Part of a small language model's weights.
Size: width 192, 12 heads of 32 (1 for keys and values), MLP 768 GELU, vocabulary 4096.
MLP neurons of a small language model. Each row is named by its layer, matrix (up: input weights) and neuron, and shows model dimensions 0-191. Each number is 500 + 40 x the weight over its row's rms, rounded and kept within 0 to 999. Numbers have three digits each.
Before each neuron's rows, "fires on" lists the tokens most often at its 100 highest values on Wikipedia text that the model never trained on. A number after a token or word is its count.

fires on: "ay" 14, "h" 9, "ull" 8, "ah" 7, "y" 7, "itch" 6
L4.up72:450510534513525503413476558571573547527494525496500572513509468506510514511508486531419442548454445512444486517449495475559514496546566491487471535534478473488540440533534500490536598483497549473533404434483427503511515501527458512521497485632514488476444452533501485498479523489491500544470508526516475523560527516463517549520442519429518534460523426541460508526563492496445445478491522520449485499532468519523439517488508489478491365499479528502479495493503429534460523479473511493532608507570401501624484466494472518468464504470554422487538502492499467537467482557477490554

fires on: "r" 43, " Br" 14, "ru" 10, " Bro" 5, "ro" 5
L9.up499:546492433520554438526494465474434523499452525455433579495529538484483539576553476548468457554490494529473480499537526519536451552502508495543492443526482470375562531487409391474497473518545457550535513486495586541460493566514500472533458464483507474431534497493534543484518580442451505502507520490572535544498461498488543482460527471568513538543459455547498490570524491473463606565528493472494472460524488486506509554438469508565522465442470485512503481534511556535523472507530464449469548519423467457534497424496452531576528459499532490503495496437533514534463483416504505536

fires on: "B" 50, " b" 12, " (b" 8, "==B" 7, " B" 5, " \"B" 4
L2.up386:509500529511501518478550474530557519498458421509528483557443518548523446483462483562562464430460408480535565533518521524539474427566519489448491528547511501539468434475571541529465552507552497450504519481438534463490525537466505459589522436512503495514491503502458519496422457525538482525522473542495452459513435480458533530500509485445521532520439446422525435497568472527424546483561508560482498495554485504539416547523424585451527465441518476619532486504458506477491511505458553493489485479501512519511491467462526454528467567501513466490478512558575502512473445496550597462

fires on: " so" 30, " |" 19, ":" 6, " if" 5, "m" 5, " do" 4
L10.up714:482520503398575448548499431479485508559521513416477514497507535515518465534470430507473502475445526488507528500516487563509497584467499447492517484486418503510585549493513443448508531457464456535568420551408476511549479487518559535509543496426490504494537571469623470483503514451513550499546485400518502575518464552486475476549475502554570440468491513480441512513462526536496567484464512496511428487453484482562441529511531466479465541517559545474454495488484507461447462492506411518542480478518487482519488476473605494446520519500488561442490493508488542467526492532585519495

fires on: "iv" 12, "c" 12, "w" 8, "enn" 7, "anc" 6, " Best" 6
L7.up318:501528482425566452526456460493502582523459511604466511503481468481515512507487482528473485552518515500500586515468611503502471606544559444554481460506520480528528508532479453482510510506488472478446503452512451518475446475534414498417415464437395496516511543507509445409471597477509450444538499484488480557502494529501515476524500512517518470475494528540520593461543500441495484450511526472519481460483482462515523398498548446493515515529603507595466519564544423512487490495535488452522540504462485466533515560468470473532491463514540470481493500473497578500445543511546526498

fires on: "che" 20, "ab" 12, "p" 9, "um" 6, "at" 6, "c" 5
L9.up530:465517576496533563559515529454479484481511468512414434500455518527503528455475525533505457469461548544490477498549431504545465539436478513452512482549485562478491558531456454450438491513478564476422485437490439461482435507528492519521522481517491523518547628471568433493502499483519546482529591517486488445495465528587507420479518558532521563465610409519476489484516480520483495448520598522501477524616537574558451452476505553518451536536531476482526497486517477513514489456492486517484473443477417472486580461485471546524500497470498481519528508517505530550453507513512480485

fires on: "b" 21, "p" 16, "i" 14, "side" 12, "ro" 11, "r" 6
L7.up181:547505522472542477452491474437504508449450514468514437520491522457549485556515538476436538495470532522549483470527513444482496536487497533609492432521491520514496498547439415484539504447498538509478522525449427464492459578485472472528542488568489442554471543536443562471512585610559506512523473522458488443544415479524480529400534467488473461505490491469511519553565489478521436487468548586512465468536571525559472549527527492485483461569560492514473511498458439528505398512455511506486482447488489510578495465492487539500426509513476469476480403473508492498478530502413508455

fires on: "ad" 14, "ed" 13, "t" 11, "ent" 10, "h" 10
L5.up626:477450492472498532502542573464520445513463503482485470500557464506506478493444466500466527545425494489498439579506462590562499496459493506535437469548463464465543469524496575471480453496442558471559541542472509465550489528513459460583413511538520528534449520503476455490522551496474497472549543442512498476528489436468499532459461477469521561563534545559475495483625446493415469513437528502509572515533417531486534456436485543525505388508528507529438520540434535542482540446586540494479478506446491571469503516495485466530566498517509467528493485458493464434510510463527532549

fires on: "in" 29, "l" 27, "e" 9, "al" 5, "ue" 5
L4.up49:448510522518578470478491452532427479570509466441528490480553526484473512438546535493494522458533473520529499497506472543493528476468505519532491596500460413460521526563504478540521481524543609583444546436553486501518513497489522516525437458469547524506478451522507427544481496520539467545413475435471487559424471553529452516539534551489457484520566515513494507461480494571458477474507534429501450518504542566472489550456542484453592442411580505515423477446518515490511491477490467425522477504504474498482510458475523527537475504560536516463605576435522499506507464479444508523

fires on: "ing" 24, "ed" 10, "il" 9, "ar" 8, "b" 6
L5.up154:508502547454463471457519493553512433548426504425481511536471515569472562551485584481575514505537518461465547539461483424468500537463517402502504544578502485448497444526516555560463488482532514507536514492523500541505513408520471508462485505492561540553489538491523455502507453495518507548420527510509493514452538478460428541476493555503523427476554470502470514416516499436461475550450471539561573549559432575495531510566480515493458522519525535496556499451428497507581519543506454475484438531416482514524575519462530479451446532462466429506490492550462482513458439508478476510

fires on: " and" 34, "ron" 9, "n" 5, "m" 5
L10.up349:475538488482458536514527501502484534450471505492575564458525448491492512495488441498430489418526496507487549436473516515473510549502541498517500450514542479481480432480464490501592522522533386542448436521540483525484595494471531486505506515547513517473511500520444483594582535480574496450544405465527566479490468438470447489537504502488520548491489475552498578460451529467561505429494577481525484438576494494453416509541470451452477460506582535427485505520470483531478460519555522523502480495474485490496548499413582489484526590515482491477435555563541527500540474497514448502

fires on: "N" 35, "A" 21, " system" 11, " (N" 7, "I" 7, " league" 6
L3.up76:554535491468561533469493516429526577531499537479494512473534503501512424518483507456444511547507575490516511547459517537480506545508510501493540546578542452470475348425491441495492529487455553519431512495506516465497531444555606436454529518511473512489496427552437527533516513517488492544487488520592491445495445519478464408545492527488536472506536503579526530459415524477494507490494475540521457548422561528516536445537440441515452532473535491548518496503468489476500556563534502486488487481453502481563522411568505472548535470531486500453471552518482519479499511412433475532

fires on: " |" 45, "|" 17, " V" 4
L11.up338:526511508424539543449498494571490541509514514466533457522518538526500459559442474534551527486546530456464527456522541537414477480508438498600547490481490486532541511489505503497441530507441529534486494528465491577499476507436418497435553502497476429484464528525494480476518532492498547552586488480447507520453455491471569474536483552461472486496503540501493520479475503535491518568517614530508554524450492448581404482551476502512467555467539452571419497581450480539442461580555510521532523491428425469547429461538539430475448512528456483461483482517483529499467500516530483562

fires on: " |" 90, "ov" 4
L10.up361:509545470563504519487451540513404537487547511430448485492511560516445463422441492471528507542439508496462492530520467542474489522437466464505585486518481506438555465426500478465451492536469531541457561463572539530441586523475511585504539446468438482451478516470529550476554509511521461520509460456508507492559456493555450471511527547512567516482504504503446573535482525505503567521420577521517463482508541476555435524513487545447507530436555557534432525492506491475528501551478512466542474504535482447442473469432575553462493496535497568472457468509461493547494466458560563567

fires on: "ou" 18, "ous" 10, "r" 9, "he" 7, "ro" 6, "ol" 6
L7.up767:453494458456501498489510498546468509503496560546463538481527502530506539479566513514497497502521512478505504499467495487502508568485488472535470540497529464453533577521416509503450513486487407469493531440485525491531502535523489499499450528575574463450526531426565472443509583490505485475524400417527574577465505482477486544566494493590535507527442488478484469507529495440501543482547597537553518557522555506506485500389480488465456503433468414519461493536539462559511478450518496502450494449482489519482512486440445430464624446404570518541468535532496511542507482485526536512

fires on: "ro" 18, "ra" 11, " pres" 7, "es" 7, " ass" 7, "f" 5
L10.up280:614533436501519515475513535544499479487538514528497440558476435557564533541554494484435516478492499484500495509519501493470500564503506497468534523506472484464586427487471525547449462583531498564429520447460481495536457474540543481487537460501532424451421505507547490491528490453594487479471499526440412491501560490537488525448531493475504495500530498462471571488511495524474513516532548431492464536457477538598505470526485457450556505464486487457478453505500483399525487523494563541564523576521539465473481416468542510516498392534555544456512504533552539510478420529417470480

fires on: " at" 37, " of" 20, " /" 7, " in" 6, " by" 5, " At" 4
L13.up131:490448576469492472487521517543476515535456540482558534530516523490531457519496496456546527570486514445515534492489557475492504481515462466550473557433494469519471498587509479463487467482487519557540486455451464498435529468527439527409567526585456474461490490477442530478482482474502479469543512523570464430409481578521487494522489493487474527466533466493465585477494419465534533437581466483456561526505485531591566496550524551433460531480496493400574496494498486512540470513516468483519439416548604499529584521471532556531487536523484503421530516506473479432500477545511476482

fires on: "b" 29, " a" 29, " A" 20, "bur" 4
L13.up602:487476495451472523503460429443409482440530392586494511434536486485514466545491511517540507505499521449488483505582470496536535575466479483557511543526474550543483503531480474549555458492486484586481488517508514470489464454491549483583472517450518544476472487538466427537472475537476437379580572504530509395446585496497497493448538507487479511546501495506530440510561459503458445473493461566568478537606492501489473523522552499472505474463492515485530536512496484532499540498460485490452508497530421498438540513468545487521470477498548511448431479500509540538506394488520542554

fires on: " |" 30, "ed" 19, "ing" 11, "an" 7, "e" 5, "ion" 5
L10.up312:519492568440494501527540436590511545502462536505483476548523480488514436530464474490511539491478454545461504513553503450543518527433514543463519587553528497455481497513495598533466532473480505454507477489520506498491437479480504522507518480447530585470551506543575517521475499528552514489486613508429390518476489475436427585491530523508557428430547456462566476481481439458419517586491537496531490427468454468509485477517431474490488502460455533547464553456457455465527492511480502456465467464457481529594522480463534467458494542535523569532479495529512481470467506555431495540

fires on: "w" 37, "ro" 18, "own" 16, " down" 16, "o" 4
L4.up720:470523436544522459499475592498445501549534447565517545491456448541498533462547479448509501440499508507493498518575475500592517532532463420504507448511445459490468530521465444591529495536515515515485512491470513546459463479513378512419515497460481538448496524513490504474531545576514485426531530505514552508491447486493525546553525523482454573533507517538502508567431440433507506497527498455521562458524456519497569597528537402511494451433497503524483536546421495558496476511467434507522557472457501570520529436501511497530523480473444496429506471497567503528479569445531512458

fires on: " a" 41, " first" 6, "ly" 4
L9.up132:508530502507488458451518476496507509498519488525535473533450480528505524543452434513409540520568601506476499480535534442477563474541460466512484562541537464477528518538463527518510450528403480442506534558489494510449466435462506412513541475514544492537550500529483501448482455497488483535561514515468460546521491438567519521520516452513443522526569445498539551458513492524473526459417473598505488506434463485479515491397423482495535577505478504538475548459454484581544479460556518527575500480449550471432525525532490479485466456570451437546500552529555526498523565507425441472

fires on: " d" 12, " des" 10, "r" 9, " f" 9, "es" 7, "ro" 6
L13.up266:518506451501494523474554543496479531452516505540510481534467462557542521424508547518416485479538458497387429481467441518482517484472456495457552465507550521521473434479553466569495540447596494542480512429464543457507449504520467493481560522475478482493519505590538506508522563557572500485503516530412480566514568548504543470505523492464554468489502450531517502477545402476470530451458551503480496547532553533489547486502487542413505527474460486476535385547464530494510489534515564433485476472510526472494476543530480554527578542548560568500476415465519501454487497576467496491

fires on: "o" 57, "and" 6
L9.up623:505476478466476533466498431433506442501495481459555532530411527463483535576565501472492492528545520476500481534464503482500508526466531611437434463467515513585518565487485480560530462518503484437503533483494526447495546548489510438490499518509491516438535485509483536521453432440532532507453505496523487545545517546462450585560516515502465486523491509397508483490526453526533487437533551497508442463500520533494449473549458497400570489521523523525390567509464470511502468471481503536519495506431482506419497480534491591461486521484436496452405533557496499509496533482501636539

fires on: " comp" 20, " as" 18, " ass" 8, " trans" 8, " constit" 8, " comm" 8
L2.up11:505537518502506489498434501478464462456511506486430524520404474524483475507523536452450500430487486566456520494384509593466538551500436475630537553464563543443513463594527417540517495456415437471527600496437521558426524506598451517509489495483544444560474466518453504469545524518522476442505553508570504534493507508521476509479533534452481469462482475495550513441437508500529510504502506488501528513453533556483477509475443430583433425490452458496517513496468522536497504520549448534483518461574494505502535481556472484502547522479482534508516489544515518545490495482489535503

fires on: " P" 37, "oc" 11, " p" 10, "p" 4, " |" 4, "ov" 4
L10.up570:550473496468615516506523476427491472508503502402465514479464521464483451462497543517479495555555489559523496592429539473530516484502473523552595462540474478540512441485500573612492549449448521456534484496525508441493530545466472581507501467512517516504419580472601490435504464562510547467440513495527474496427478517469449561504546551440528541470490489487490509536449445598518527479445523520447464462508458513499474458451452457505477485493497494512455537504527475503526545500465485461529437433524476548569512507441591545546464488518487517448502449509541471513515496501495523540

fires on: "anc" 29, "iv" 25, " adv" 8, "ac" 7, " inc" 6, "lev" 5
L3.up23:521446453463525473509479496523481568502472454540489464516519508523423523496513486543503500604578521495421533549445557484459550562423503436510490482516587520512609481404500447474516557496462491449426514508504494494449450526509416523547469457439448504569519484451504487463545491547476482510506577492468556459464458564505514464460471426504466477421503546563463536486470506473486506520561527534535537498511480456478577432459479477581532499554514478470491500537524461429546501505485487431528490538495507503505518519515566464469495492527531522445512526554484553469433486537580557488

fires on: " out" 30, " show" 15, " st" 10, "field" 7, " sp" 4
L2.up522:500551470583494534457496580505558508444506529470481396483554409488512474526476498487477532483555510502565441472529522524530491502532493514475533460541540493522521422439543510483485540425460584505485518448488549491456466451494479506462435498502451512497492570467464469506514440517511450446458580483510493581483520464477529419523425514444481607505515515499513573489511512407443514588515543609538499477501498454525575482537393485552519500515508476485509489504490505555566495532505472472525455506486513536593523532543520449492508475460494448556461524475481482519517458441494527509

fires on: "r" 18, "ach" 13, "rom" 11, " at" 8, " during" 7, "ith" 5
L3.up419:515483534501568505565473560531501446457490545501532448452483496478561437531515503492427481487532495525495484458459462492600482503481529529548493531515460433477586441521528502540483496536472496487493473404516528453530635525524512495448503578535523476426453482559490509508479487495458555472507515553518494493492440474516448537540451547494526480563506453465565458497512473510463498513494476555559494523436438499490503408473522575529529516456576491448462486469531545510511485441476632500475532548502505564483531449474480558549493459509421521465533499419460510517434490506498492429

fires on: "ure" 19, "ion" 16, "y" 8, "ental" 7, "ra" 4
L3.up249:488478498559480487467437539483557525483460473521493559534511553489514510505427449507451560560456499518532511436447499477514516493525539514511529586524503503552535481469445536518472590573541438463516497496550430515507505520557470472419430469524443440539544501533459604538567461490586481509510463476509535415488504576481513541453488554528503515541526432447424459466484523475487468434484508520565537523468558514464542474561479497464443551448518493550532491443551507517561503459556479487495467506512491517526512444517439530483490506414498517489550535499530462458383507481512542455

fires on: "b" 46, "i" 16, "ib" 10, "j" 9
L5.up639:492496557527537492499464470536469493491503482471551444544504486482493470500542537530522491461465465581542488492491527457434535421432505461539531482435527435459492494467481496455526504475558500519476502537508467541558491557497470459494525544555541475546493531524471489576456428539578500398516497462434489478503416541472531477439558521499534476502536543518551482530452422443516534490584530621558503467579460564557437493542486488544464489496540472546504566498443497475416460502444512532518497498509524529432500483458513556494428588429474474510496559540463507488510537483463463544

fires on: "-" 18, " well" 16, " sc" 8, " be" 7, " comp" 4
L11.up403:434503501477504465508537527491457466522493496508463435481487388547545499528526499492420498479485489489567515502507549441491459562470554459471480498471447477521530551513524439561478504534488522450543539529462502548448420513481525552522446460558476547614526417561474541463557492565487450524464469533472511522480486463564498554483519507503422479505442484509512520548587438460528488491503540480507487514509527463482484524508483510485532422538450467566422491503457576529427522417492531474486452507463502503523475473558549543528600440555525471554497494483552495473540470416528505427

fires on: " to" 14, " as" 11, " at" 10, ")." 6, " under" 5, ":" 5
L14.up388:513473497498495483469529488480446509514547463490507493500502459481451505463499587514505493417507517498513510513454623528491500517567564446530578529489472528520499566553459461477499506437537464390455534428442450592488452548451465528516460551603412452474509494518440496512526517539512536519392573520457530496498509496474534483480579533551525484483479502503514489585513521513499451454471484502572487526467528525528508482494537520546452415524540478457470484465532468492494471492534534487462532484448543447433479607527504552548498600535489527489463503497474466450514505528466438504

fires on: " Sh" 28, " sh" 26, "sh" 8, "h" 6
L15.up471:506553487541496469562559510509517509540539549466468518504471489530429526526590483536484498530496553502515530509510544439427494486536500529492511479515443454507469514528555444475517487487512528504511440442494526549473485558501545464518547451486597428535565482533531537445491508457478464461491513538445450479470497498473555493539448455511513438543493599521505500551492430465520500508553498475471511522430524611481476514537452454484532575479480484508502446550474475461450498435560490454427512466490486420480498568474490486432467475474492450509539445496667481427550546520520534540

fires on: "er" 25, "om" 7, "o" 7, "per" 6, "on" 5, "ing" 5
L7.up660:473528474471528525490545418493534487510522505523529506474500535511490476484515535575513488526501444517550520515530487520535497516469550600534428475518484442499599511589432522519494542539516510417456454592507507508499526471485473511464534489492546421458456477480542557483503504558506553563494442473505513575503529434511559512421547600489572473511415536498496499453448432548568521409439541465546457511466431565502540468511531478455526475529507516436452511413510518501487552460531510532493427503482510533447432541499457538494474505504483505497468529458523474541450461482444556494

fires on: "ut" 17, "ol" 17, "at" 13, "ov" 7
L5.up666:532524465508527490412409526607457452501505472512540516513446512492463533436538480542497501579493477468532495507493428519415469473445416522507579558527454593479559452508500504451508512511454528562494511465502475525467469538486465531547488410569512519502520573538489499456486482499509509465542519457505544462528440524455548464542514512465467473536557480483500499495522537488518536498493522536494500528515537567449511527569515483501461449427412506596593492391476462503530483396485506488517515502456442465485456555461517520491521511550547475566465484557458545469527543508490475496

fires on: "ad" 41, "r" 4, "ach" 4, " that" 4, " at" 4
L5.up157:526458464573548473511526530514445519477561459500493494496484491515503521502525493458469513571539480503485458524466420537594432509424517522520481531511522455470503470523486557422493539487509544497480452428498483495557479576565552471541531527540487441484489484368582526489495477489500449478526533523453493622476542504454486460478573487546519461531501464438508549546475482510521544494544467471544482577427354470524536477511539529526536477499498545527492510526496449467409507516449466505514516537506455528578438473442509526545526492512475497495495463486538535465482511462479526405

fires on: "ice" 18, "ing" 13, "ed" 9, "oard" 7, " under" 5
L11.up463:494511472472541467552564536477529478548435494489469487540510496532400548475510456486530568445449546463496534480565428514525529477457456549474477551471459504495514476504497529550541517505416514500429511526482454507482512460481476466500524527503492548398536459508492448507495503471523493458509518523489442427531557490501514519477509493538419540492517520532549540462461610481524600505648458553561455545462443505481544499523493519558474576490515475548475456468497451511487473519465516529533551504446537590523491494496553471560516498484468534468495428537520531434449571421517539477

fires on: " oper" 22, " Har" 21, "way" 6, "ar" 6, " civil" 5, " Sar" 5
L3.up601:498532487528420491527539543537462486477474449570556498495564536510482470503524488435473525575516550525483511487528446567516489480494468512437490480526473465471505525458566497504461530465505575541432497561463505565467534507555452481494501517522569477515492428518527476503457533508524483490485492544505467486506560498442503438573505525525467498476522480527575424505414589534560508475500478411517551497431425432461489461550467545572469527496528459518510562518422471529459514380615540521500533461573492528487537482493473516534548467560429526500483503472469528516513473472564513448

fires on: " as" 46, "us" 11, "p" 4, "x" 4, "omp" 4, "q" 4
L10.up80:524570462489560444568521519497582469395481487560553452510475554514465507484491601430510512492538535450545471516534516478504530564487503454464482485494449507570454512506569491496508493492493512481463462451451596535520457504471478469532452546510456500458481476510467484503485516512485512548481536503437431503446528559540485541527525561471457503508519528490484569483431543493541543511548499357534396516435547470470469481536518540533491532495487485588486504489475481549422506530434505532515531588527589529449495446512509529478499446461426470465475494509532516493503436508487449493

fires on: " b" 49, "B" 12, " add" 9, "rack" 6, "cept" 5
L2.up624:468460470553474438458499451529568513480534426504582494499489556518445490519481462549524537497473489469547524544502511519563459507499521506489451544529448535515537477556509475491503487540543490465452557503496517445488555491514513468494576447502515411536482524485457565533522519515449596462456509439583495478549426486450532446501544554458565424492455517509543514505484469434456494584487519553555437526523503432475492485459444501507499536535469509479490469482453454477436501487490529414458549513473476559440587458543501460479464636478560476490459549546527494535518501485467541544

fires on: "us" 23, "at" 20, "h" 15, "p" 11, "c" 10, "ch" 7
L5.up362:456510523475498479486533496514504450515506547531484474522503538522480470512498474509520484441549442501454602537581463460592500441441502550482565524464516539537456557556508441493506546485418594503441515398500510566497500614488485402509500501535414504542455473474546446418509493495481530495479506569492484531529497529568499518490442555489533486502522482555444415513459488507515496470516520486477539516536517501486496506416486532512501397455508486496482510546517506450574513512475530512515483501496550587495578522548461436522464460545446493536494510508496530540492515499426397497

fires on: " |" 41, " which" 15, " the" 11, " National" 9, "|" 5
L13.up434:548445438470523505514474453520518578491546456532453516467531483519530508550506478522482493478509503501499448527472574511509513507492499501515514541490505492440526547419525491561486518495458514530444521450470400529481524477517536524455475465494541446562436455493439595471521507533531472482496430426483437523450514543533492486533562475487502525469513537509455508558525566456466538568520551431545510517484460480586507530556478514508502504398498525461510573438559519488493502496480568424455530508507473461545453455452511537453436437519563545451443455584458419466542454488498542582

fires on: " Cor" 16, " (19" 12, " (1" 12, " Par" 7, " class" 6, " dec" 6
L3.up5:573500463463494498514519488442499461461420502473497495459514516599495475484587490443475451563480529477499493469490447528435473418483505518522499494549536474419466531413483513514477521501556502530540527538492532509490513457468491510509445499496478448491475438556534455490531493442465522436571500474472518604440542552558550493455483532453509602492463510569475485564516596460511481525530532449523519556439524498494554569527597525556486430459506479474488586513532503461495439482383495472549505519532489521478501458564483491501523424445487492441495499481544543519484505544502498501

fires on: "l" 45, "e" 16, "in" 8, "ide" 7, "ol" 7, "il" 5
L4.up370:458550499538516488460544479558540398483487497463404532518491509468495473407519544482485507473491534526443505481517514489506525496510495519497491501515463419488542469438521507469497504542511547513432550463493534475620557505544493576514455495415436552415526482434451545471504487479590479474457461504409445542444514589442462478574596529513512519487547505489526502474518452526519546440557474420484484544531595545454477541560479520536509481472518554469478523453470484545518456520529544481520530478483494540478456528526505441481505562451497506525520503484497552476561478527480527439

fires on: " |" 43, "ol" 6, " World" 5
L11.up253:544530476458459455484496480565480428540571574473533435411494508501501516495493555444492481509583510499486568544515483539501521570506441516514549559497496513437535567553514413507476476486460476530559419502483507489477497503527491530541414514497525549496432509472439435456456524553452520503504501527503561486554462524509503484510522510435581541460474547536510510507565496480554480494526513463453514473469492513530499525538463535406472580490464491463569475497452487510421513448508490444484488522532442526576436525488508497427527512509507466536449415574440489428459574535452460510

fires on: " South" 13, " train" 12, " oper" 10, "gan" 9, "ways" 7, "way" 6
L3.up286:485500494539407537571529453588581494496567509513452563504449503510485480492516462399468531561568451438545524537533473537515549486475526513518467522546454410584542471535478559565457513459430575428483449507543472635476522503504510541499470491552572490460502480511473496520484549461499496469539466572462498467504505475498478486442434504466508515465458476521536510495528481575513482505546462555547478520463498489573477462508489513457465453480464515506465531532469486449429505455523467557516503446501511496565518462439486460571481489537490499492481547503480421517490568510545516434

fires on: "l" 26, "b" 14, "m" 10, "h" 8, "n" 8, "z" 6
L7.up239:518558509506472544472505470477526505556592506445507522528525490478496480458485501514489527532475525500458517546451559467445528484397602566532538441447508527595510469449551478492524484538478562601546493575481524544518482462541509464504490478560503454481577497524420468524477543485537506400508535500490561431439437513361429522512514465547563467512542563493573460471457469486499504492511508486490486494539513541465462503535479449528495564518536509505500486473390481574524452548531473456517502476519478517530503541441527438498490549505500455501443504479549499477501503499460521458

fires on: "ion" 35, "ors" 16, "y" 10, "ays" 4, "ony" 4
L4.up530:497563586457457568493499565522530439503437503576500563495530516517472486493450569541551462541427471465553479462559477461506514495514508483513538566545464443531531478525520548506474531488457498467507506495575461486483491418508526561456469582528477454577523505560538526518455501440555482462457597438471481428510497520484501567482438513488491459439540463466444524528481503505516524516563485538530528528455516506505541564496474408521498523483438548522473501390504458551526488544475410519432545513464483525541493499520530529422555538446483507492490474486526498482453528471406507498

fires on: " a" 31, " comp" 5, " first" 5, "-year" 4, " May" 4, " A" 4
L13.up264:489547502472508529379417485445491505522490489525566471475536536447522507540432446596486488562453598446519537499501517476535533530452514449512465509494520503484516552501435476462525452577557541546474478541493505479425490469474487455513511483502473507511524537470516508455496510497518441484473509472564488427489531518496482451490453497503473512508512487479496516431529464540501454484481548582486508502524489512430515520421431491481536484521521489551529597580520451542484446412424471619434562521484509488466562501464493527524507525523495464440514525529605526589457488453481521473

fires on: "o" 18, "ient" 13, " cult" 11, "and" 8, "ut" 8, "ult" 6
L7.up675:556489459531482530477531417455515526570496440445511528519458566478488579552545477500481536457562509496456578532503519485549532469538546503508522491542476448502498532495498422489483604534545480510493527556517396496517573568477514466566459525483487543498512481500465542511507524517564498455473485487517502451423485509479500525536466499502481553435562518449495520499407466487428489545595542472492539476558496482483548512567448463459527493471479566515457501376479507477585454467497455519516483428490499555433523521445516504536505590441489436478527496508434454535476500488511494524

fires on: " |" 19, " of" 13, "od" 10, " named" 6, "er" 6
L11.up712:501568490497488463408463546417462587545531523471489544439511473451444459504447526478580551515466517462504510527514454474483486557424495511599514475501455528490460487430474531494472540527547473526510526573475479365414474474506501506470461471532506509495446468466517529473549541489493418491511461494476487567564474480505471576489589480507514558502532566482445553584451478506409497505473523484556516516472508501430582522494522495482536538560487549508542454570492489506498547485545518491439447509500505434531546489485480476491558498460453518499494547532498528558529503464492475569

fires on: "h" 46, "ir" 6, "ph" 6, "ad" 5, "ed" 4, "ah" 4
L4.up412:454460536506463603474533545532486519462491483559517519510439440508532451414437497519499483460554503560449471551473432514514562545453423497521476446483502524520571458459458536470490488451547464490553514533532492470575474484451526490502496458564466578497444518499501478507447516498444460525473576504499543417542487505460553522503474509505563560514468512498550499494558493562554501422503444492524577532498514517474463470478548490506483461400520498560500398513495481453528439512578539472520512582489537531540494523495512573411481472540526425555516529498477556481483550471494474519

fires on: " so" 36, "ron" 8, "ost" 7, "es" 7, " st" 7, " show" 6
L3.up683:553470516498560533559497525513562481514471434530538430582481457517455499465488559487449472478524477539434452517498493484517468539508490524534542436508532461534505401585500463546500530430509495496470482481487568490469524453494451546506448474487530532480515549414550524546434490564533546465491585470453583562490464395534549507525518538449564565484483490484538477458495474459505484603464525565536484568439488515455501457508517481466505537558483528519488458528460502547450504508489486502510547567453521469544520515472461540505528488430475461481428486418518464519460471523538426549

fires on: " of" 16, " 190" 10, " as" 9, " 197" 5, " comm" 5, "|" 5
L13.up708:552503519471540492515496425540453461498528530496467470453509474482483493472521520467493545471487417479408561530505582529455486468514520482519526538462523524551446530539487479612567513522475536529536523536486474519500567471442495522489545488438483494502523514535498477480430548537517413498493526539527465477508475569501536438531506500457431511440473483393538432428446563472495529565511477443549542501465567521530489504510495509523445509503536500500416510512488449532465455501522484462499551504570423490455514504490641532522559597489460506508539462425479506514431519498552531453

fires on: " Q" 27, "x" 18, "qu" 11, "q" 10, "j" 6
L7.up138:472533551530448442511470480460521459427563545471522532503405518478442492467585497478510519504492511436540509479569487504467475513507560516487439507476546443483555468499481500499496504541486566508450528497510499545521483541472540503576406511528552565456484502529470438506546500509498517550450463513474482461539454526552477460535520501492439498548491577532548473562456516550483439498524478577458512537437453499441551479466533453439542513437510494573543572541546457526407501474526545513522541598447525489389445544511545471478496502455483472472540498491538456468544467524420481484

fires on: "y" 25, "i" 11, "o" 10, "ro" 9, "al" 7, "so" 6
L7.up649:464503493504485466540487537526475475594479519547519445450489558436469551519512483461528518492480486546498482560447515561499540502435490466575491554447461446507485530456484460437464544510479589551442491460491526465510508573473419439510488486483530489476481497524522431560559502534531492494576582556477497471574468459484495584521526517509500477438509406476490489471503511468517453543472521509496529509534484554526515552510511439541491583494548490522534498500465522465512521485524492569450448542425465512496496471524511459579520451384474464496487568460566495579486491383492556503

fires on: " of" 33, " at" 20, " |" 5, "ch" 4
L13.up655:504493523482464465517545474483460537515493481524444436525458425479548400571471462479515534528507484527435535546488442535546480465512472515489532527511506498492484485489565475467519529426549477486498513458442483486499504612457553521509569493523554493505487458527530466496577463449462456558546539574590459475453484569432468525507491564468464426500575434550478541561521466527479448464474437443492561517517518529576565498516550488465439493531507486493587462505568503495512511417521480476440450460558449533484478527502531524517530465502467516491507478448485473461617525532519510525

fires on: "el" 18, "ad" 16, "ed" 7, "ert" 7, "á" 4
L5.up748:484471486510510468490442578426550532516461494404502504423494507485443477510536483567490494520482550517591558539582530494490485431468557468454419516582521502511510541473494579437465503480476533516495474512506506502510514506460517505509454506476498465521507448452500482447501547541518458484419529485554479597483530474433465530458523521550554605535554526505508542528480517450521512495480484505583520438463479477454488474502551560539482492494545493582475446461546554507494498527582536458434459412460489509497508448473475396509535551461582496509460444473546484547493515494509485543

fires on: " c" 18, " K" 11, " C" 8, " " 7, " Sh" 6, " ph" 5
L14.up147:567562398496536508506485447522517494454491479598483487510451517579516536525550522482509499547484539520551532500407482516496498474491469436512551524531598485511517509517471431478446536419480611474555503402527529575485493558516501467508535451484470489528514548478539536477500455513542507447397515538503530507476474438480460445506499599497505490484506492375459408507516503529484547481476447502542514565499543527511488498495502492483442506476520622517507468491483441477509515495540551450527491460506470467467502524495474442483504516441527530522541496585507437523537492518461477544